Weights of a small GPT-style language model, trained from scratch on English Wikipedia.
Architecture: RMSNorm before and after each block, no biases in attention or MLP, tied embeddings, capped logits.
MLP neurons of a small language model. Each row is named by its layer, matrix (down: output weights) and neuron, and shows model dimensions 0-127. Each number is 200 + 40 x the weight over its row's rms, rounded and kept within 0 to 999. A neuron's up and down rows have the sign that makes its largest values positive.
A block is one neuron, or neurons of one layer that tend to fire together. After each block is what it responds to, as a language model described it from the Wikipedia text at the highest values.

L12.down219,188,297,219,240,197,175,200,170,158,184,201,194,168,207,222,207,165,259,232,216,246,137,192,190,167,179,171,176,209,193,199,147,215,179,189,190,210,204,242,181,199,169,141,194,156,301,194,178,230,215,204,163,236,247,181,242,186,229,210,241,154,279,154,230,240,168,234,219,186,273,216,236,207,177,272,189,280,181,292,203,139,118,157,192,252,227,158,170,238,166,180,169,154,144,209,271,270,191,205,206,199,184,163,151,152,234,220,179,124,213,160,232,179,228,210,186,208,207,243,151,196,164,185,94,177,231,168,289
L12.down292,186,172,240,209,203,138,162,218,223,253,228,177,155,157,236,188,237,175,238,147,146,244,160,180,165,217,185,158,158,151,274,189,204,151,221,200,270,201,144,237,228,211,170,246,246,208,121,204,265,190,253,150,106,123,167,167,229,202,140,319,123,174,223,171,202,207,210,203,152,285,196,183,194,227,142,177,236,256,212,169,228,209,164,173,166,211,123,204,289,93,279,222,173,172,234,186,171,251,102,173,244,172,262,214,146,267,205,178,167,162,165,167,166,179,210,204,226,144,190,148,253,187,176,195,178,228,184,144
L12.down445,232,211,179,220,217,173,173,158,255,208,198,158,260,225,270,143,226,252,176,185,273,121,187,127,228,198,233,188,134,202,262,252,151,168,194,277,212,214,149,165,218,248,159,80,219,184,231,273,231,224,171,279,136,167,187,230,201,122,145,207,236,247,148,142,148,166,154,206,219,168,183,195,215,212,218,219,154,240,199,206,304,176,189,162,221,238,174,256,121,251,239,161,194,217,216,228,168,177,225,202,194,171,293,258,197,226,209,239,105,152,232,184,186,228,194,239,139,230,222,221,166,176,169,164,169,166,180,170
L12.down639,105,201,174,241,206,154,197,195,238,219,161,199,222,178,193,272,136,246,148,153,105,208,179,235,265,154,153,161,158,175,257,284,184,129,209,179,238,149,136,201,196,120,214,159,164,196,213,177,210,184,144,158,184,224,238,227,233,220,210,164,168,192,175,204,190,183,196,107,329,161,218,138,229,154,168,169,138,233,207,245,196,257,208,209,208,270,226,165,176,241,199,209,189,223,204,190,212,153,256,260,236,221,239,215,231,196,203,221,196,0,211,177,183,225,206,213,210,204,254,217,219,119,208,176,166,248,220,205
L12.down671,200,232,265,210,193,263,189,223,217,165,271,205,138,167,233,197,196,200,162,188,154,180,153,258,246,225,165,164,208,218,160,194,143,142,199,195,198,175,155,194,197,273,188,218,217,244,208,275,139,253,153,245,191,183,253,238,152,211,248,230,137,176,251,254,309,233,254,186,197,224,157,184,201,208,212,113,182,240,128,171,179,222,186,177,203,153,191,158,227,252,189,148,180,232,160,254,153,227,223,207,232,141,126,148,153,202,250,212,234,161,146,239,253,182,210,197,244,166,254,259,139,199,181,204,200,259,187,197
L12.down894,134,214,172,246,200,218,206,192,244,196,162,210,218,166,210,218,263,231,206,113,195,159,165,210,188,250,200,159,146,214,160,278,232,176,187,181,200,239,186,174,219,207,244,120,234,290,229,177,206,219,172,260,229,213,213,250,276,241,198,259,141,211,166,181,162,182,187,164,189,210,151,190,198,202,120,161,211,222,274,175,218,187,235,221,203,154,207,230,209,234,257,247,228,259,154,206,204,202,198,200,214,119,208,272,200,227,128,181,197,0,240,223,191,264,180,205,129,265,242,292,196,202,188,213,201,197,149,202
L12.down947,201,190,214,214,192,160,232,168,222,154,245,141,194,166,205,215,242,228,246,206,185,201,195,234,179,252,172,229,190,194,216,264,179,161,215,277,133,137,94,183,194,156,216,195,200,172,210,241,220,189,205,176,204,210,251,177,148,215,209,154,148,157,150,219,180,225,255,221,234,213,177,239,116,210,156,187,217,238,207,171,164,192,192,171,186,335,184,193,164,253,187,172,119,273,242,162,240,212,238,167,171,200,188,219,217,147,190,173,161,0,218,210,163,228,162,227,221,229,248,256,186,250,215,221,183,174,221,182
L12.down982,218,219,197,202,252,226,210,138,173,173,224,265,203,260,221,173,200,203,258,177,231,121,246,131,207,147,243,153,303,161,192,227,241,177,143,252,216,256,209,165,221,219,183,263,172,70,233,180,248,255,234,189,183,131,138,224,174,229,192,168,193,212,227,180,286,148,249,146,127,185,201,192,251,250,200,223,121,202,198,97,153,259,225,318,227,230,201,214,218,240,216,202,135,244,205,172,160,217,253,166,260,208,257,281,195,218,162,255,252,232,299,202,301,172,181,177,202,223,238,213,218,203,190,216,231,189,247,189
Responds to: Detached space before nouns. Mostly a bare space token split off before a noun after the/and/of (the human, oil and gas), plus mid-word pieces in Latin names (Nectur-us) or ma in mare/mater.

L7.down3,152,184,211,204,186,180,229,224,253,207,204,233,205,242,195,303,139,199,228,136,225,144,195,221,156,272,188,148,173,119,264,154,208,189,226,196,181,275,198,148,205,204,206,182,264,202,241,181,143,173,173,191,197,225,214,274,203,195,198,275,112,178,225,197,188,219,222,262,244,209,202,194,216,165,206,222,180,270,265,234,164,168,262,205,261,186,245,182,111,168,273,147,180,287,222,165,170,175,200,156,174,154,219,146,241,249,198,238,132,289,208,198,213,248,191,172,244,202,146,225,222,213,197,156,186,210,176,210
L7.down829,185,159,172,215,161,139,229,224,187,179,155,233,226,189,129,194,232,202,175,207,166,141,259,229,176,196,106,127,172,168,254,196,217,182,237,227,225,242,195,205,130,182,127,222,230,222,291,223,161,175,149,194,229,218,125,134,202,232,248,269,254,235,133,233,156,252,216,176,238,208,151,217,209,205,191,228,165,167,167,210,253,258,167,167,202,122,113,246,177,108,243,92,201,256,234,195,250,156,188,221,158,116,213,236,164,233,214,175,178,168,170,123,220,183,141,223,172,173,244,205,226,236,187,278,232,210,207,156
Responds to: Determiners opening noun phrases. Determiners beginning a noun phrase, mostly this after during/in/from (this period), also a, an, some, same, every, plus 20 opening parenthesized years.

L12.down22,195,158,166,217,198,155,137,247,215,203,233,189,311,199,195,202,158,200,257,190,244,132,285,227,154,160,176,242,220,158,172,202,202,197,213,224,201,192,229,200,214,210,211,126,130,221,223,201,144,204,221,159,149,196,230,183,164,205,244,129,199,225,199,240,215,201,234,179,190,273,161,188,300,215,249,199,257,272,270,207,159,260,174,117,161,230,182,214,205,236,98,183,159,117,237,189,214,143,141,205,181,179,152,176,187,159,270,168,175,207,210,252,218,164,201,163,210,175,235,228,209,191,229,185,126,244,212,185
L12.down26,207,235,183,152,234,184,213,250,239,199,271,266,232,197,175,275,169,189,239,162,164,178,140,212,252,189,242,216,210,169,228,163,181,191,244,253,200,132,204,213,244,279,191,198,190,208,210,197,200,214,156,199,174,136,216,156,256,188,231,208,135,105,224,181,194,246,222,281,203,192,137,211,255,173,198,183,216,177,239,280,237,127,148,157,243,231,146,192,219,194,196,217,151,177,232,157,204,190,203,178,146,146,182,196,186,176,213,190,197,99,219,237,233,163,197,135,244,167,270,211,215,186,262,172,144,78,178,131
L12.down215,195,191,222,269,225,189,223,194,152,124,156,193,161,232,238,138,191,200,183,196,219,161,179,138,231,219,241,183,207,248,210,173,185,204,191,217,252,244,178,197,222,260,210,226,188,177,158,234,116,111,144,181,124,183,249,237,171,155,208,203,247,183,115,185,177,173,123,147,257,332,184,125,275,248,147,196,224,196,270,175,235,131,189,112,192,162,192,184,222,224,153,248,201,142,71,198,179,237,198,208,133,201,203,135,211,184,166,192,229,140,190,211,237,243,172,161,219,179,198,184,256,79,155,198,207,207,220,194
L12.down294,193,159,190,174,199,186,139,240,171,231,148,167,254,228,190,236,154,156,172,188,202,179,176,279,187,228,209,134,189,181,235,198,222,215,167,207,295,213,187,167,253,177,163,182,239,179,281,199,185,236,212,200,295,209,162,173,209,195,260,223,222,118,171,246,224,187,180,219,212,219,173,191,216,202,211,257,285,191,300,205,210,244,162,186,156,199,179,274,250,247,196,170,138,181,152,147,238,203,164,211,153,231,247,208,217,176,94,181,221,350,188,183,160,170,210,171,220,236,247,222,222,159,216,201,219,207,148,225
L12.down338,208,286,193,226,175,204,234,208,178,221,241,248,154,168,159,165,166,189,199,195,212,187,126,121,198,222,173,203,214,209,211,215,164,176,238,202,227,178,247,214,172,96,320,142,166,215,135,226,225,262,178,267,193,272,172,168,160,235,180,230,218,202,226,200,218,147,197,202,239,239,200,156,220,118,152,260,231,247,260,250,131,239,181,198,187,139,146,238,181,293,145,281,217,237,192,201,201,199,174,249,228,187,242,191,171,155,130,273,192,269,219,187,169,291,187,196,219,131,128,196,166,268,163,177,134,223,235,224
L12.down602,157,187,224,190,227,158,189,275,224,176,118,197,248,171,233,272,203,208,215,213,228,159,174,190,155,204,136,234,188,206,184,252,221,166,165,274,184,275,207,214,164,234,156,164,210,210,137,258,188,207,214,150,207,261,145,176,205,198,241,214,250,162,233,191,173,224,186,152,195,230,204,210,262,210,172,193,206,173,270,189,203,235,202,154,121,201,198,209,241,200,135,117,157,169,196,264,221,205,202,195,230,213,191,239,172,111,174,224,201,161,209,138,196,244,215,249,177,121,156,149,176,164,207,206,193,216,241,209
L12.down753,232,153,173,163,210,166,236,239,188,196,199,244,194,241,188,156,185,238,149,230,184,211,282,205,125,208,202,225,223,190,191,126,165,203,215,222,191,139,209,171,185,220,191,168,179,190,165,226,259,171,222,275,165,183,236,154,114,247,214,187,188,131,156,223,164,200,242,244,183,198,148,175,148,138,171,273,334,178,137,211,182,205,212,174,96,147,194,182,253,195,141,199,172,261,172,198,205,168,165,257,134,208,178,176,246,252,160,192,218,201,188,193,134,167,246,191,235,208,207,254,244,117,147,197,210,216,274,248
L12.down940,223,192,136,203,184,191,176,228,191,243,230,207,139,210,209,175,240,118,277,164,227,137,196,198,189,204,273,160,186,255,221,129,222,198,172,169,204,187,236,194,221,128,162,238,182,233,252,278,275,214,184,309,204,170,201,182,156,238,231,156,162,201,184,221,171,189,157,253,241,194,150,278,213,220,249,205,315,278,198,234,164,159,155,223,170,229,214,248,178,205,141,173,192,189,266,166,216,171,190,243,196,213,194,242,232,197,202,208,266,97,157,197,198,106,265,176,133,193,202,274,290,225,180,217,228,174,239,186
Responds to: Citation and list punctuation. Fires on periods after abbreviations or initials, year prefix 20 in parentheses, and table pipes in references and lists, e.g. G. E., No. 7, (2007).

L12.down42,301,276,170,234,120,200,169,177,170,231,221,165,156,194,240,188,213,251,175,209,208,184,133,142,183,134,192,199,157,213,216,227,221,179,226,225,156,221,196,169,198,275,145,221,203,218,183,263,267,198,142,218,151,202,208,194,210,199,149,159,234,249,235,199,208,196,230,179,169,212,143,139,244,271,145,277,184,146,208,241,219,218,209,220,174,189,208,197,300,218,198,157,187,167,226,225,175,220,152,245,256,225,168,221,166,216,169,217,239,188,249,161,220,210,132,173,171,206,176,255,265,173,225,213,221,145,173,255
L12.down52,200,293,163,210,126,208,208,216,158,220,185,194,221,127,208,164,186,188,221,197,194,170,126,185,154,184,222,179,137,235,203,219,201,228,262,145,209,168,161,176,230,167,153,246,164,205,221,229,209,182,269,89,148,252,236,239,195,288,180,198,277,235,229,185,203,230,234,160,186,202,194,181,149,176,176,202,151,221,261,196,194,74,166,233,207,219,204,230,243,128,209,250,237,144,228,241,239,189,232,243,230,142,230,175,138,297,153,137,125,204,163,173,186,164,251,219,182,196,169,188,200,158,272,155,191,91,124,244
L12.down188,178,184,221,264,214,190,139,231,290,207,155,164,149,141,146,155,199,204,168,89,323,193,211,179,161,202,142,183,157,248,209,307,132,219,202,187,155,235,235,235,264,192,204,247,216,134,165,187,176,196,222,160,206,215,158,195,147,188,242,182,107,220,234,227,209,189,206,203,128,202,183,213,179,196,201,166,195,173,303,231,216,110,208,240,275,170,185,196,171,211,173,139,294,187,163,266,172,166,170,225,183,125,202,178,215,231,170,215,204,218,193,248,186,186,198,169,172,189,207,206,140,201,248,161,234,252,223,251
L12.down386,127,253,172,189,223,207,170,212,228,192,215,170,200,180,274,88,211,168,141,193,170,188,154,223,143,212,152,160,164,159,219,134,185,260,164,215,236,181,201,205,200,157,195,133,209,255,148,190,223,196,267,208,154,96,229,220,216,209,163,167,246,179,203,158,173,173,174,243,156,210,191,235,228,183,189,313,165,179,190,148,181,189,161,166,232,221,209,213,185,162,113,236,164,200,193,186,217,245,248,186,269,217,184,196,190,169,174,148,247,221,238,215,146,216,156,260,234,265,201,209,185,160,113,199,246,217,109,200
L12.down435,261,173,214,178,161,178,266,177,184,187,243,161,216,167,201,215,201,262,159,227,144,183,200,182,224,194,202,221,207,258,249,176,238,263,178,202,213,205,154,187,144,291,118,162,164,173,104,243,108,154,198,191,179,166,124,123,282,171,222,219,179,190,273,183,168,263,235,234,195,195,191,228,234,235,203,257,251,177,219,196,250,190,190,236,165,214,139,261,232,209,113,263,213,222,171,211,243,228,120,169,184,207,243,199,196,197,199,242,200,134,164,189,125,179,199,274,168,224,221,172,221,287,165,205,294,221,179,148
L12.down454,161,235,185,142,129,212,229,248,86,270,185,134,206,223,166,183,224,168,130,186,226,255,107,156,219,225,144,165,156,200,178,141,200,191,209,242,292,248,180,177,174,244,251,210,149,224,209,184,200,134,263,156,160,160,195,228,152,206,198,211,206,210,179,275,220,177,193,205,177,159,202,156,228,234,203,283,118,179,119,204,193,146,212,214,162,169,199,201,202,174,254,188,271,226,243,224,179,169,169,138,173,186,233,208,255,232,116,253,163,204,194,207,177,188,178,234,132,191,194,218,185,182,161,218,228,193,147,167
L12.down727,225,150,216,206,190,143,172,158,230,280,192,247,248,273,133,165,175,125,178,201,211,256,132,169,224,237,205,237,218,162,254,184,204,214,266,238,144,277,206,183,219,270,189,190,176,138,145,177,144,229,197,208,150,229,221,106,174,198,221,141,246,179,171,202,180,197,169,242,120,294,216,206,174,209,188,120,240,199,268,205,194,143,224,210,214,222,219,209,241,147,187,213,169,169,171,192,222,190,154,162,197,238,259,222,193,140,260,186,193,204,144,170,109,247,170,235,201,153,151,266,196,180,194,146,238,225,177,191
L12.down956,180,158,185,205,191,207,203,199,204,205,195,179,224,210,218,144,158,231,173,254,212,148,239,175,223,165,239,189,220,208,187,158,179,199,230,218,261,191,207,235,162,200,274,162,203,193,174,147,183,208,153,210,203,159,155,227,165,153,204,184,187,138,201,143,107,214,141,205,193,138,184,181,251,153,171,230,301,248,222,186,159,181,262,149,200,146,191,167,168,141,110,326,233,142,125,115,185,237,179,124,177,138,195,199,164,206,170,165,149,150,230,107,198,199,188,225,210,242,251,150,198,228,211,159,196,200,168,150
Responds to: List item line breaks. Line breaks ending "- Field: value" lines in infobox-style lists, e.g. "Type: Railway Platform", "License: Public Domain"; also digits and fragments inside tables.

L5.down743,213,188,243,162,192,188,190,198,158,182,256,191,202,188,186,221,166,186,142,260,182,236,152,224,208,171,208,153,241,155,274,206,150,210,197,219,273,247,210,187,257,178,255,227,191,194,198,256,141,251,190,269,245,189,87,247,186,272,133,227,228,189,178,204,130,212,150,107,152,210,142,163,242,165,236,172,305,285,237,208,249,233,235,178,210,166,180,188,168,239,180,253,196,208,215,179,220,192,260,255,155,196,226,168,188,199,200,220,177,156,239,193,194,244,193,128,225,267,190,210,177,243,222,149,253,231,133,160
L5.down829,189,179,206,174,162,213,254,178,186,104,258,164,213,148,207,163,196,209,174,182,125,256,312,194,144,184,167,198,223,165,205,154,177,162,214,272,200,114,163,239,221,145,228,137,244,150,263,168,161,247,217,201,168,141,186,134,210,170,277,213,196,172,227,147,155,217,206,226,156,209,319,125,288,190,188,233,290,179,166,195,182,167,142,229,134,207,226,229,249,184,243,135,166,195,163,234,212,257,188,216,244,183,285,158,159,170,158,210,270,290,187,130,226,198,174,203,209,219,204,219,238,195,156,143,182,123,170,211
L5.down982,192,178,251,182,158,180,184,240,210,155,213,92,173,158,204,139,172,212,227,137,171,243,226,204,226,137,172,257,170,204,204,5,189,217,226,187,185,208,287,215,257,173,170,203,217,223,192,175,168,139,271,200,200,184,84,237,246,187,216,219,147,191,253,163,173,243,144,164,195,143,183,126,206,149,196,206,321,141,263,241,245,215,162,163,154,241,167,214,192,217,160,185,248,200,186,248,174,179,276,142,198,198,228,205,227,164,209,180,207,154,197,157,267,268,199,255,283,231,151,178,175,203,197,166,196,219,178,211
L5.down1018,237,233,156,219,204,227,235,152,167,236,216,186,183,254,212,242,177,147,200,214,288,195,179,145,269,183,188,197,187,209,169,258,220,219,165,194,302,223,191,166,224,244,250,117,172,135,121,197,158,185,238,225,230,179,201,166,195,255,179,174,218,133,236,252,150,250,193,157,191,234,170,182,161,208,244,193,222,163,267,315,215,164,275,265,272,254,139,149,241,190,288,200,141,181,161,230,189,190,198,232,135,204,174,171,212,230,249,202,252,170,248,182,227,170,264,137,147,217,231,177,229,202,207,161,194,235,223,178
Responds to: Period after final word. Periods, sometimes with closing parenthesis, right after a word in Wikipedia prose, ending sentences (sovereignty., Japan.) and also inside web addresses and abbreviations (www.cubradio.com, No. of episodes).

L7.down670,219,237,202,183,203,234,252,150,228,146,180,214,173,226,157,219,188,243,238,161,238,298,162,152,110,260,183,215,173,171,203,172,228,245,221,203,319,206,230,192,177,154,186,180,210,161,174,196,177,165,212,294,199,186,194,170,215,167,257,114,237,205,227,163,221,229,199,182,186,202,227,164,189,161,204,225,129,224,226,201,275,184,148,202,174,160,150,211,184,179,161,155,256,159,154,181,170,274,197,189,183,202,188,213,181,155,231,217,207,185,210,189,204,206,232,236,227,214,200,234,242,245,162,156,221,232,231,197
L7.down954,125,229,196,163,231,269,187,218,167,133,184,234,192,204,123,152,175,202,204,184,168,182,251,187,243,231,176,255,220,178,238,158,214,277,167,209,192,173,250,203,184,167,141,195,276,248,236,170,258,177,153,218,185,191,190,266,188,183,194,214,136,178,226,220,171,227,299,151,200,200,197,166,242,134,244,187,164,181,217,257,204,212,188,199,181,199,205,186,193,232,216,137,270,191,174,154,194,240,150,268,215,220,193,223,165,190,223,187,157,155,197,156,208,237,210,194,175,220,238,220,249,195,252,161,124,172,190,249
Responds to: Split word-initial p. Short first fragments of words broken into pieces, mostly a lone p starting words like phyllodes, pigmented, plasma, piano; rarely d or m.

L7.down704,188,118,248,151,246,225,191,181,110,246,229,196,232,196,217,156,218,191,129,189,201,255,164,206,149,166,223,247,219,179,180,151,211,196,170,192,206,194,235,155,224,194,258,147,168,184,175,167,152,210,168,204,221,238,213,167,274,166,243,201,212,169,205,253,166,179,262,183,151,178,200,156,192,228,263,219,271,215,235,210,176,143,202,175,197,245,228,203,238,213,171,200,126,165,179,197,222,158,262,175,227,206,126,193,238,262,213,249,156,229,255,259,246,95,212,248,235,156,197,235,149,189,246,216,204,200,179,225
L7.down862,187,194,204,179,201,226,246,212,208,153,226,197,215,245,208,213,194,155,196,267,175,199,217,229,196,188,223,205,211,207,170,173,203,187,271,216,172,172,198,190,240,189,169,158,202,159,125,199,187,274,179,165,173,220,250,62,221,195,234,198,246,197,245,185,243,218,214,232,237,218,259,177,142,205,184,186,218,176,221,246,169,171,233,185,199,220,217,185,207,191,171,224,200,224,256,213,150,123,165,184,257,261,144,234,203,169,191,214,250,119,208,260,179,133,172,215,235,134,171,271,151,195,174,274,203,208,124,129
Responds to: Paragraph-ending line breaks. The first line break after a finished paragraph or list line, usually after a final period, followed by a blank line, heading, list dash or table row.

L5.down370,103,149,188,144,211,248,216,224,121,180,177,167,195,262,198,195,198,202,210,225,211,119,260,208,139,171,248,170,153,203,193,105,200,141,225,228,248,237,134,198,159,189,249,144,179,234,220,189,189,191,188,175,184,235,163,227,235,206,187,260,190,133,159,177,227,225,158,155,192,141,182,240,137,155,172,237,121,179,155,182,198,252,215,131,175,240,196,247,235,205,187,165,209,212,189,220,183,153,237,171,252,155,260,267,253,192,213,189,166,130,204,194,218,148,198,311,103,179,233,219,228,191,239,225,203,165,223,238
L5.down396,113,184,104,200,240,166,172,214,176,210,208,193,206,221,181,202,141,178,189,242,240,175,181,196,185,199,230,179,187,228,192,158,225,199,139,201,179,189,146,175,133,178,154,230,175,181,192,159,175,215,219,136,234,218,168,197,217,208,171,241,161,172,214,165,243,178,193,233,204,188,116,193,205,156,220,196,0,192,208,202,190,200,163,222,196,206,162,208,229,211,265,187,203,222,163,207,170,206,275,154,325,198,298,203,182,230,239,190,230,16,229,205,171,43,205,232,171,247,207,164,206,253,254,205,110,201,196,297
L5.down608,237,271,204,194,146,242,196,131,107,257,205,193,196,199,171,251,175,65,199,178,224,153,120,248,214,222,258,232,222,272,204,179,286,207,173,264,249,168,206,200,176,211,203,167,209,132,197,233,191,178,219,147,219,274,235,193,139,165,117,203,171,129,233,130,276,293,177,219,149,207,277,239,187,190,224,262,172,262,180,143,153,222,188,181,140,255,190,137,142,260,227,208,192,184,160,124,87,264,219,168,201,135,201,238,177,217,181,205,184,211,157,182,163,197,225,227,143,242,161,249,206,252,216,235,225,196,202,138
L5.down813,200,191,202,234,247,223,218,304,175,209,226,258,207,229,184,233,245,166,203,179,211,180,155,239,130,249,178,207,230,269,194,166,158,198,197,162,126,125,176,180,234,181,182,252,172,191,160,165,276,221,228,183,247,197,222,247,156,243,143,141,210,182,268,135,283,117,190,192,181,234,182,203,190,193,195,206,62,160,182,246,160,193,194,265,221,240,237,217,187,190,146,186,241,177,228,240,246,108,191,271,282,188,160,169,220,203,198,206,198,116,250,152,219,185,158,212,175,195,212,200,254,232,136,196,240,173,171,185
Responds to: Years after dates. Four-digit year tokens that close a date, right after a month or day, such as February 2011 or 17 August 2006; sometimes also bare space tokens.